From a checkpoint of a small transformer trained on Wikipedia.
Size: 12 layers, width 384, vocabulary 8192.
Architecture: rotary positions, tied embeddings.
Training: a variant of Adam for these matrices, 3743 steps.
MLP neurons of a small language model. Each row is named by its layer, matrix (up: input weights) and neuron, and shows model dimensions 96-191. Each number is 500 + 50 x the weight over its row's rms, rounded and kept within 0 to 999. Numbers have three digits each.
Before each neuron's rows, "fires after" lists the tokens most often just before its 100 highest values on Wikipedia text that the model never trained on.

fires after: "6", "–", "3", "2", "il", ":"
L5.up662:548468448573527460488608445549516479530529447568581507547514534479486523468504558438545417536437528525529469420564516472533474511486495476409513532490534525450494452503523429420424520526529451512539506521585645406460623467446445469433515597452575538497480535468520498487434469515535461561

fires after: "–", "-", " | ", " – "
L5.up1139:465462477555587514512561497409518438458598468510414490430483478452478563379539519453562561435539520526473471534569493442636497492492441544518464558490530576461488468610536493454610551546487504433559501552533455465510432422480437506476499546482560480484515526495511479557561532452527449523

fires after: "\n", "andidate | Votes |", " P"
L2.up529:579514556497511616517464434558450529512542397513450522502527486503482556505525462457505520492551429537546511540583412569487579402474483598521425428469551552520553555582498469474452627489514527484503590471579520496496512493486490490435573633497521568580447478490553567558442438524519503512

fires after: "–", "-", " s", "2", " Qu"
L5.up51:606441532531505602555470418505569471501535443527462528543561504515484547457462541508549457467494533505499473463511458463557470499459482577515457524491440532534481503592473410537507564609462464425506507520494586472456447434497422430513502569437486496501468559498552433550554533546455525514

fires after: ".", ","
L5.up800:622552474508457469522549547537536461499525502447537496445512558485570627467585564421508536439542536488527431423455445579532465510451493449437478571593505535542517543544525486565529390477470527459490483499592484471471528543459492462477602507542483494510535505469517376531506514481439403590

fires after: " L", " Al", " al", "L", " Ven", " Br"
L2.up1216:533496460534535462577527594523509503508508490576463474551526387558458569487458504494520450511572596502512498467514410556460461496516365490446505463496528502521594482564386453534546536440580414470537494489501545497435469546476520515453566504622565419509412456501462514444497529434514538548

fires after: " in", " In", "1", " s", " un", ", in"
L5.up191:380546494535512551526590368569442491477540510476560582555575521528492591515423496557503456524517449502503466522496531510453448491586497574459541475636433466447519467594509513586384423561448447400467514475509548485499483479505418503432483524545469523530432531422487468569577525390445488483

fires after: "\n\n", "\n"
L2.up1221:507453505521459479521607592422442400495540459533520487430555501582441637497549436491533558535535392523497493514516475480436365441586447499474489490481505441493515474645513400448530494533479534487624530434510501558478518458442459552501482481515450447561502493380410483490475571483647422456

fires after: " M", " m", "M", " (M", ", M", "-M"
L2.up484:470547395585495464535379533492446549443491473510430516481504358579524562589508508345522522552522487498458524526491459519553572505483427495471416526475581549464437444508476440438538561479521491462495565462551549530386470543558514518536468569475546496550587477467564561543424570442464523449

fires after: " W", "| L", "\n", " | W", "W"
L2.up1418:571499511522476531481515597497498480457492537455530487478613486591544562481553505432481517511415529506454517553495385548528478504574403509461452410500487510499530485488484438546450485480541480484499574473625454532466493495505528480464500507544513458494495347485540503534471434489533475559

fires after: "5", "8", "6", "7", "67"
L5.up605:580466476539484608535513460475499498598545556489560500538481520485429506479576520449574490481506620387504449341441547575451519474516518505460474458545452474497612527520504523553584451528514457479464452424521502393479522482462555441522437547540481590540406406508539461481538502567579448459

fires after: " H", " g", " G", " b", "G", " Th"
L2.up707:502470517489483537464468514549485607575396549557485435514505489518553475527495522496573492444516504502450465573414523523519577487515545462449443458583493510517505581529554498537488479467498460533488482513443539444415474575517641429509469467455429464566453467397540479551426558523544506512

fires after: "\n\n", "\n", "===", "; C"
L5.up20:485520488491448505614511612522458505551560461511552554449564494559516523453499446468507455444544549552539461531534436485553456508423396519346465551497468461538495477527452413545548449490489469524503506428473491578510554495516463485449442476488593501495526518559535421512413537394488362484

fires after: " c", " C", " cont", "C", " Card"
L2.up1021:451418473512558426546424582537434646484504528498516562521494473615572521534498485441554496502508470609588471521571549515541508535493379524507510557500495494482509479504515443504571433487601551371488516395567462462478508512449479527542475474476484554533502533490482475441468401428542490494

fires after: " Mar", " mar", " M", " tem", "M", " m"
L2.up1494:467441473588598476518389473493509488510503492543436471577455400465544566462522476507500536501494540538536514532519497533554536554493477486482506514447583674471518488516405438415490522498576514518547530561518520423494511553508463471396516524326528449553530481575463495538502578542483540511

fires after: ".", "0", "1", "2", "4"
L6.up1269:519532539524510463495565552457523510497480547409548490437463562448566550401578551278613529441516513606529476537472502465501518464546535464474412549559565500526476532580484489511470531550461567503539486497545553494443514467466551575520470521509475518467541473540436374503488493479473413581

fires after: "==", "===", " ===", "s===", " career=="
L7.up589:543510392503493458486560457554414510599521504539595498491557464516451500502512494460493465462457588510445453539509559519526514473537501377570578607464492559420525380533485382440559448491473477545559504500463450458458567518468543502532480507493463615444491521537475445418484495458502566591

fires after: " w", " W", " F", " tw", " sp", "w"
L2.up464:493499534575446635528500573476506526556486518555498522523518554480518529532438477520550462622404555489520416478483439537532510486559462563475421514463461588484467533633501451427521535639535506552451466469522509475461499489512538474387522480486496502513553547499600494475459411501465579544

fires after: "\n\n", "\n"
L2.up812:428556485475525522526528548575410642534460506595545532460518540527507606612621413421495531489452476466461503564569512414606529509471455542578441503537526528520478479515565535523565429506467529537557497512487558521483503600519528537533433465426453500556567534475506505564519561521466488534

fires after: "\n", "\n\n"
L2.up235:528431486445502602594611478483497424479537496384500516454547494471486505514506489472504486485517543298596503503472470526497440476497423612469472458475454477508550516467416411585502431426516483478490502460499505597516617467446457541477517514503479520603437480464429452487488496523541421507

fires after: "\n", ";"
L7.up698:465468549540521513505514436506453460526567444533482477479538469433528532389391543489531509521515518532451510504508530500513393461528497563458523511525490474514520584489353486470431493492473554536426475523399513538484491407395467572455498486552510440549521478482529486443435493447510390488

fires after: "1", "2", " D"
L6.up629:590514491539477510515537480547622492552474494562543480537589472498435605526483384545492473570481517512402443502507491443544485466470551422326529506537524449566476533471487504499439562535363514462553508509563511509441490504423496546391516544517538377552533589527506523463477544405483518498

fires after: " m", " G", " M", "M", ", M"
L2.up664:479528522519512472516471488541406394522515407534404475541521463577471507574389540396526588419512539587558523492411502439457574514496469470553499525525575527482517506554408508455502561475490480498510571449541495508471528548445440570506551526441470542481485400524476506512545550518495461463

fires after: " in", "1", "2", ", in", ","
L5.up1381:499458548633499579546586541557466526536562481496499554527502555428446460539500488479589498518478506496465400402519455531496448451578547621345549497569442517448515531501528532539490422595523427501537520506531449489419604462457451532512510558469485529553473527490526469554521580495491479446

fires after: "2", "1"
L2.up959:608474529534534543500484505500478437517593494583424630536546516445449524508546480508567567570472536579529403442478498503491454491591506504459480510510476526487544476638492529569506547447528561482533552518469471460542544505436447504488563514584539533595545602495344466372503477513470506503

fires after: " g", " G", " sp", " | G"
L2.up1299:529506470492522493491581544526503550497470497489517553429524438519505462592514534363548457487550488532512415516484463590669535411485489577518445538577503550496631559480501512472518508447514560455534541385545541512423504560432528572453531493487549552526435449523527506568442550494524506427

fires after: " N", " Z", " | M", " n", " V", " Sy"
L2.up155:522414528511500536484466482451426481471529484544446594478409447571519513568389467463437625493459526435418463546444415545581473440497519529508409563500541571553600539482447443465515535612569399480502526501504535460492505557472465494475488536448555456492477487485609526449573514494505608477

fires after: " B", " H", " R", " b", "; B", " h"
L7.up1081:520403425475552509500656512592467568530496412513488469514522503490455594529520525508557540532530510561545460390510556517493576469448485445454502487470616523487465486527420547522519440409435493561535569565525573524464567517486576518492442475536562509479515415458461503562401437494496567467

fires after: "6", "2", "4", "3", "5"
L2.up1327:434485573562563507607496489519462490487447439495487555589552459454527489570544466541545539464521394414465419510521448540612507472623486504419499529501514490489501426522385488458532515523516519439402479558511580487384428469467554446524562539460507480513461511494534414419536401460431572479

fires after: " w", " W", "W", ";", " of W", "; W"
L2.up738:448465471568474561507505496533505536450419517531451536479541456524564498512405506440560490499465545542469428521446470464556502444485499517478450465544516515488511468502482535480493466493641510542590556466500488531498456539491557469391456432493498478517532483439562505445423423473510559508

fires after: "\n", "\n\n", "==", "==="
L2.up472:543521380472495510507490483448492470587576435460401637442572418553492485496543437491483434593505442545529443542543511456474477498513507539493480422547577563426556514613573444569436457496479463459512497447473519527469500495377480452469539489413492461535578456505464499389542472471557429471

fires after: " =", "\n\n", "=="
L6.up535:517580396518447437572466519583527595477511491487479453501517549468508532366487487484542465458448591502524473510597503482564514441570484451544559485516576437502506495534437370451581484487495558442549501508459468512536532520525491500457675488437562545450498478435462487399548475508497506438

fires after: " m", " R", "at", " B", " st", "ak"
L5.up701:512515521555530469583569652435542613485442506517441482518553507416500521485611550475492479590572554500496487537440483543605508468473518539535414545508570613558470527533490481462419474471576546508511484553516518417503603510505503400532559531487542549444606497483493496468465578475461437457

fires after: " N", "N", " I", "- N", " | N"
L2.up1120:473537578520535468449569451426512451531565436457503525633513411531524496516506473537664590517533522535426419484506447472519477436569448472543536486543496591585546452531555576485478623568503430420397541444477506578470474460488476509506546639496437462481496420426535530473543512473496509559

fires after: " P", "p", " Mar", " p", "ar"
L2.up1395:505485526543522548559409504487512559473532410497539478584490477462417540553490571429606545596477488444557487573496530622601434402502409492457411414483502588335428579502537429456516517472476522412534541431616524544490476465494487423431547524487510546490474449543499514514532521474594475488

fires after: "| L", " L", " N", "L", "o", "IS"
L2.up752:486446444483473543552401491617439433491463489528460435432491481485446566530521405508567505504504508504465463533530469497501439491555517525473455463514516494492586482431464524487517552528552527454455486585588491524510533503431494478455523520585507450524523498509533504458494596511470499510

fires after: "1", "2", "3", "6", " With", "4"
L2.up362:577362618522547581465552502476521460539506473497475538533566493442539518554567468528510472497452417515471488578515438569499473471529475471442475492545590513513631561496512479489439539460523433472536500559612546588535535565468477522490506546494491400565457588478489429511499533415475554533

fires after: ".", "\n\n", "es."
L2.up1062:552513565522452506481534568516364536534475496597528582490587475601471595564579467406495544503503465558484484455474479572475445508500467600466449521476471544479450469554522562501487451422556453509548489459446477518475520588474448493463450428451498593508481550468568467505433559501515542489

fires after: "2", "1"
L6.up620:567432431463482531498548536558529420450479409492406505503530475512548436520517448411548518424529573509429470506497556444539397511595546549553505529495512483461516460607556517580553472497537536519520632591491449474492577512452521401547541529537583614570431472444496517454532412470480527492

fires after: " l", " L", " D", "L", "1", " (L"
L2.up20:565468450512456474532527532520511609540489472621526496424492583449512584475458511523561542560523474536496397426537415485537457504607446491494494466538463531537642573528569553571473519502533485477522529424483484540486482537515507448484516566512631576525566422406539490486430535496517550530

fires after: " B", " b", "B", ", B", "H"
L2.up845:535465443415456478435510550497505537494502525552504454467572453528423531464619557493573504544562448486514425422500491448565468440509538445449473448581555514485535503475467404587480507423465512531594547513526530553488513480517510502363497548538527555546577526496489439540490440540571434444

fires after: "\n", "\n\n"
L2.up549:557482635488608543446556470537486509528531478566395516496506428527502603570553507486503447524455465477439489446514423508453499533518455547470471525525565555407471416626593476516481560447601439456547492505537486591412574572443509462358497529468472464526465459432483552468514502543539463555

fires after: "5", "8", "6", "7", "1", "85"
L5.up1301:549433552507502529535488575511512492500498520510542473476467408515551513549540484443598511475597582519463436394417551551515498489516528539638458527462488503440500452588471505480524529518493485528529539550470442462558547424520475473472513514558465496539462502534547522499479450458480462462

fires after: "1", ",", "2"
L7.up43:554529430587557530494513483573502503494526399487542480543537503482521570540512510425562517577484514576492446470448592575506459481533552578496508511515535531401500497590452551491462545450590463462503481515580466420454517486517499532450507561548458397553431483524475379443489373496479479522

fires after: ".", ",", " (", "5"
L2.up1433:526461422412461571519496643513444502459437515598506487518488521533561634500564506405527521510552510417507444479429527582516441475487371494419477455592468503503551575468488492482413537544482502497534532492575553499600600523487523496496490484551551440574471555515548435565445509528466405495

fires after: "3", "11", "4", "6", "5", "1"
L2.up1446:472489576534468526486525490484468416425439497457514518570473544465493440619429511424626539480439474486439495571514521557487377474602504503421501524559565492486554577494419491518496496531504543451429550415501568489376557512527500367487460592446455473478495523519506480570498527415477474484

fires after: " L", " l", "L", " R", ", L", " (L"
L2.up782:558535567533518484574475552569378512551456504586463510378534437513455502575526514498567408500509428571540477491415394525463387541524502518491526465464464563473529491588466502458507526553500415466525485477615588449477543564478470490415556604511521525400480480454435541496571505490437562570

fires after: "\n", "==", ")"
L6.up1350:591587503471525500488424561507483568469533441549524529400569510533459553509474501391485535542476512493526421414555527504454394451480497457442491547541511474524511568492537409490477396467583545544540530462594541526524515468420470604487640457536461570525516432426457535398418426506519533363

fires after: " R", " | R", ", R", " r", "R", " L"
L2.up236:460448476483549554485450441459518558484416485572479552508508407494534547488481422474600552578494454418532427513480519503519538444552467465455424535506643545510505484529574449544536576461607481456485555552544516472524478593504526376364535609553506485494489541543482443542487546404463498547

fires after: " p", " P", " t", " T", " | A", "ok"
L2.up517:445589525501533631552612483477511523638560486462504514597545415507545426528517473467489560502458456509512501528451426485642527526552570497493514507518602444476607453495452586532584416575481438495465502473562473495427597428511520514426531465428553453451608479500466600400472398507508523529

fires after: ".", ":", "2", " p.", "°", ","
L5.up646:534459452538523489484520601450479522482545508475456476508531592500475383491584505451534513476499504572505460465440450421487507531489491408416581474534592583547570596573520529563503434505481526517541511580579519521476521523445488550485449574511521452520503498548555512459526493526434464520

fires after: "-", " B", ",", "."
L6.up1120:467516564520505580494521488471451498528514567522441473458567485463486540544545508503528575550591483450495545535470499509507526459552482535522472537581490475566450480552432530510473484542396502529622464528498427534462442489499462501393471553561514494550567506470518442380464498531470482513

fires after: " T", " B", "T", ": T"
L2.up1224:441475561490552539628509452458491538635484520557459458628522405456454447493432396501452451500470483555547453482476512553614523465456525558428447552472552566547513508510463452506556595428559477533582527433511541521524568562362512507422591460480553473483385499479469471417410480426622466497

fires after: "\n", "\n\n", "1"
L6.up487:508517397504496466493512524596442518626532446563480440516606505484472483529543535495513440526499468441517450455572468420500510498427485481550459537491544517542504414609431458453492490497540496582567504487513517501496532476472485519425586473426539479503486449473435508436492488426547511458

fires after: " B", "2", " b", " K", " \"B"
L2.up1487:479386453490410505465547455571521562538442489424475460403529500543460437518597488450519548585485487447521475440526413524607521497448556549515418481477538587467586521506453470565491482452482496503542460419531487519458509551476606550489443440514641473577519396494628509454496532520545370555

fires after: " p", "\n", " P", " sec", " c", "p"
L5.up326:450489497511484522521475410548499592593437441498517595532611442584432484559469533422600528491522471433530516527533543499531475480575489497588546496473646521483508468589523491547494557573564568460473542496606509520442489324510522534514551466526503496534477510496484514430508330479487547476

fires after: "\n", " Form", "998", "020"
L5.up57:470538402599451570467472476428481377518545484478408489519513429418380470489386462499482532562443601475466510514511484444491475431612506503472500427462520576463564578519384477519392541576563513470427600426531501582494505509470496445572550620558536448534516523444520523493501507447575490498

fires after: " P", "P", " F", " c", "S ", "up"
L2.up195:636569529466610558458496504578512524498526484463431508538461575509441581498543450559581523570501477540500450462455463651500487465538398498583467480539570546486540545573452540462596516518556534455553532503540521444553451496491537484513574549483447516500459524527560547428464439564473481583

fires after: "1", "0", "2", "3"
L5.up1055:479458431528475482567487550507456483515512459520545552542547562497505536519475467456681540496523477559500517567502548510557486446526497593434579436516536500444509470570471439491510489498533516489574548571575442466491550479513459426549488585454551453538488491568436317565506458462530484549

fires after: " B", " G", " g", "ib", " b"
L6.up688:538509454517442488476521496433454578560526566535496490462534531489459477503530552490489471530578453507491402475558439475614516547530477491541533659524534560487472495483501445471491554461560490530548480489510623528502573559486596535439491535467547509568437424531490548427442439416514516539

fires after: " G", " | H", " Ch", " Br", " B"
L2.up216:445528545516438464575444569566530562516518568619357453461465530452485510567503469581518556533480449520574529563532507495550562513566489483504466539508574496501440530501491481477488554461538516497543519607539592488405543562540606564565514498515580519496519489479523510457509512486518524532

fires after: " R", " r", " B", "R", " sl"
L2.up1013:534532484478398535514515491423436573491560485432462472541444514551455583515443493461503530485473504599563501548489519539614437513452549524489527528542583574532486522491495448581527526508487523418556505522493601491425494561472523475487510569520592497464427589586566442533529428460496466533

fires after: " T", "- G", "T", " A", ", T"
L2.up1484:439487487470595557490522477457515474519471561500514506629526419554474553522444513500493507476452547456590472454522437451582519520489485518438462618533538583532556509484564502584541567453602509456471461455563470537494579509489523486422476486461520382522499519415544495449522463558507559533

fires after: "\n", "\n\n", " pre"
L5.up659:561463418446588528507474548480489433525597395468385518517538472497441508457450557438493575423506466521510565403478552400466537508580418633479503497539520534461522472545442459471554511481576513533479524528490508506471448558414445465495565431598566545594550506465462535489531484523547440503

fires after: "1", " in "
L7.up721:539491341520557550491595503510502484499515566503452501590535542511447552577550494575572498545507485468416436520507431595441477438505481539467509435577466577473522497675538498497529527530470457513554562547560502450480514513484524442492444638541461524559480508515536446453546503452456534527

fires after: " T", " B", " P", ", T"
L2.up589:493433454511401550516524549527507499574462501482396518560544515477436555506535539487525505563505461441512524500572554489621479488440531560505420544479474519507494503537534478493590487430591525458436490470526442486511536520523590530461530531437574565488477493493478465475532429550566544447

fires after: " L", "L", ", L", " | L"
L2.up711:486484497435466523565514488489431531498522526523455526512491545508428559521463496543552562526489506523420426527584425500544397559497489460465450393497575567511469468540561524588509557513536435462496447429511536480582584593501507555437481472535505481479493546568564514481437465454630514533

fires after: "\n"
L7.up284:482485474458498443472507547481416436542509472556528495437506384447455419589408442484500447469534437449584541395507490433496408410527470540543559535478525471513418437565322450412539471579553502488457502504490524574453559517486493557439572464511468521490562462390541501498489599518483437459

fires after: " R", " S", " r", ", R", " | S", " N"
L2.up914:511523582488476543447455508452479582484502451507522460578505526437377563490516549494558471555472447460508405555425485567500472482485506493462456449428578459489403525528465568546537532495522511393565539537531589483535510500461454398495505660507486442480507486548481475558517445478510547541

fires after: "1", "2"
L2.up1251:536475515500536524536454535490506555492518563514468514586485517550533516482532430493562424475548515514450452443517461480451423460592438513396508554580517554413528488599531522616488456449543460442493495491571513536533395570497516471536546450546565519514430469465613485478438480408490512519

fires after: "2", "1", "3", "0", " I", "I"
L2.up307:491498568465546511557520530419517483506471430524406578572526416565473505473494388494540565536419432481493505484556427499493389418555445571441604482496479498500520470479451449488454478461545452391485487423559511501379453502455493532420500560530496501487468391455468498446496484495517580569

fires after: "\n", "\n\n"
L5.up1331:457473426507483511534475464479574483562478476500593503487619483469449516534474485557462615522468495428493489462542477451600475517532463498463454556470565469608450478607555452578422503584539460560486537578473473493503513370494489503501593564487593497487490430546494439501541440575482453464

fires after: " G", " B", " | K", "- G", " | H", "G"
L2.up820:523505530485501522501482572592502588470407507509492576538507504622542564500552545401528519555466514472545472510557534507585509503485516437480457475477577531505467568499548437555484490436492445571588548510562468525500429472508495574498496515509513548561525461440508491568482477522616551522

fires after: "1", "2", "8"
L6.up107:565471458541567476539549434492526442456607529512417624447559436444461513546506431504640544597479514450548467393466560500488469478457478582529463516556465509522604450675499463563552485501502493546538463531583472494539548481537481548495491545449523478546485523391370505487518477433459492424

fires after: "1", "2", " ", " (born ", "7"
L5.up1200:552564463477414563558504575498519496435410558621527508451502485418573561487522501479552525497447538510495392518475493466479512524479503445570483468465484525481530478635587521535588571612519455489583651525437469380572578452488528474483513566587540501557496477535464511574520487443469506466

fires after: "\n\n", "\n"
L2.up1079:493511475563550589473563570467381569496530405492575497402589437556482496507619488411481478514572490561509536419513457517397356469515439552478463506527456512448580489548558503551497555504530542442581527522510429485502589542467487526521460512461535499539457524454477520498470457494576526465

fires after: "\n", "0", "|---|---|---|---", "978", "3", " (J"
L2.up45:569506443443528535553494534534346469578513410495458601498520450537490629546498550477587489516549491570486491438551553479530442499483508474447424474526472571462485504558499430518499545413507476500492533530617548480426456531466474517538588509490462567597482524541455539489512544525567556504

fires after: " B", " b", " K", "ak", "-K"
L2.up61:522478439437469539508429538442487587470464458575414496539495560458536535522615573504457543618576551421471443529478436482495547462511553486421505481556455568504523566467504599515531467490489535550465481485494480549457604530394520513562494577500441551580476558449547396547461501519429509524

fires after: " L", " Z", " | L", "L", " l", ", L"
L2.up1531:515444517521455548577573594469470418540484446565516444505461447482481552552513523473548457520618536470443470526441475475551354499523445603522499557483426552501541551555349492527554540489539447485464492506502574420513518606516458422444427554565484482561501518524524506529525599389564580456

fires after: " N", " (I", " n", " | E", " Al", "N"
L2.up1401:500473519508503534447536446552424466494537523484528504497530518576476490449435434487534576427415533439493404569527377519512412474561462561533507462507531530462607486462530488472502530552511476479531528533560530603454487512476504496393544491472549418571493448568559471489505600546519457515

fires after: "1", "2", " | S"
L7.up947:522518471641500478619492573498512501449571555552455533522457458455522545447425542493613481467536566515490433418553490483502531418624487516508531527575498492518520485495567467508576470444434459532571475503549511487482518491429541428558482638548608465515433482494565459461431566561478458570

fires after: " R", "- G", " r", " T", " M", " of R"
L2.up222:504567486494506519531498525527521535475515445517538539554502465627502588538432456494433479493480446568548451449475542495481503495444475557548559442508541559485443459496541397544523547400482496464606502536583505493411553437500503515419457514429560506500500479532465385532444448441460425504

fires after: "\n", "\n\n", ".", " Al"
L7.up1379:474497581475560466557465463425484479571534502516474546504627475537424539504501542516547505469497508483562499471552469436492423445482400557506506530537543542466493452553486404453516502506440465428502524454410448596481528458540501478487518478551532485481511542396539469438446478532553533506

fires after: "\n", "\n\n", " =="
L5.up737:460559439518516454510388529547529536607438442535441479353529494520532503567492534500492453495508486547604481476536523448539475484469464511367518587470495558437432530561480426462479463452602500533549538509471462606564573427465490619549590504497493513531459399478456506429523617497521468492

fires after: " N", " I", "I", " U", "U", "CO"
L2.up1475:486498564515553469536480431521412491535423482509536577558494461544537525546468420417538523507509492470453483539521435500482427541568355565509502454543471567486524435473517539509512604460586489449519525555579472550513515586473493581511494557394472499571530504458448451511475509500535475499

fires after: ".", "2", "1", "\n\n", "==="
L2.up266:533536444478479553507444566583526461529489440511417625492492478542505461457495435431537490494483446504539473494443487485474523499524523548498549457475452562476525513495555510491484447595581502395571490513526468458501537523549503433373457516473509458557571572517505474474453441503495497483

fires after: " F", " V", " C", "C", " c", " Ven"
L2.up167:474391469494529587503445433476506557520520445507559576530490385534566488512394500485587553494456478583604455510508538510406444494513495621474493498550564569431522556567481487548536484549592451545463563526515543542516518516491543561538434506481450511593408484511508498542463405429563477556

fires after: "5", "6", "0", "8", "3", "2"
L5.up1261:527455396514552567648561579511489474520531481554530498518484550463526550498524437341553546471484542515516413413446573493565536541541489484430511509512453532517561481566441530607509541494558436461530604500577473513573507529474532484403493496484500433543405450425465550531496516442456450552

fires after: "8", "1", "7", "5", "86"
L7.up521:554457437611516449524540517500447523488543567485534514512439553446511521409512491512612492603522559557457355422465590540528430506485430585464460548447449522510658471612571564489505469572474532529509494455472440512529442470543505438544482485494409501617459467427532457504614499449529464451

fires after: ".", "\n\n", "\n"
L6.up647:493502383515563465538473505445532481538520530486440562540622493504507552499361497490583512564542521521471484433457602518425397529505376518488507468559575571528567513571495386519476487504497513498555521459498456445487442543448415609500483551541501456477549518501534508540478386439442474444

fires after: "1", "2"
L7.up587:579454530490512464492536581527413452510477392491454526483440559552465447550408484545479498480540487481420463340508457446466493507526442459594510467457496518576474496496420518550622495514451465532561507536537428450477514445476437536516482518566483604493516518518446496455535462500497497562

fires after: " No.", "\n", ".", "ype"
L2.up683:484586600456643491484493575487442533532536481622420460462485451515457505457536484508460430533448500514623491483479368395458535503508372436472409488441493538529561427548508438574460567413493430498492509417460518554528517513535539530408576494471497509522480488472547514508454545470536561546

fires after: " G", "G", "- G", " B", " D"
L2.up661:493503587403515547442485611561541554520392475501445542540571411502470556609473390470534439568512497510571446540423466456458512452559488528501496569461626446506583534465381512468507517513477538415612500484537479594436458524481461518536503518510501459499484500534500557487464530553436502459

fires after: " R", " r", "4", "6", " s", "3"
L2.up672:451409534529587537520503545497473468478566473511556552465482506481521560536437532438584533458421422491514477525581536504534526466493497526504562521451523551501446521534414442481466583560473438480447522530527468543410565510458454428459533628473552448508625556526449462468502556432452490506

fires after: " T", " P", ", T", ": T", " U", " M"
L2.up1234:476442592536542530501459560451487492493427473642443469631510569525482540517487591519592464545527471436525475511564415471575473514529398518413515540556531497449508546506436527513522539520528437460533457467601521476466457555477459487537511481473515436583486444445547588506536409542554414514

fires after: " l", " r", " v", " he", " H", " s"
L5.up150:548437481552479533472429480590525473599473394565412520470566529531409520498496588487600520462540465531561504616507498486474489532480483498485481440516557525490458484499497444535517407562487538470492479509476467513458519518398443506407472681499447456514602567512443529540456485505479517384

fires after: ",", ".", "1", " and", " public", ":"
L2.up869:516489502478442558578463507601511596489587532520556508435502502440540520500553536525565488487527524535499515439395502459516497439460500446415538548613578517507414476546433512518496624493402590539525530453547476501513488523524507470465442513441558468641439596429417400441492514479456425510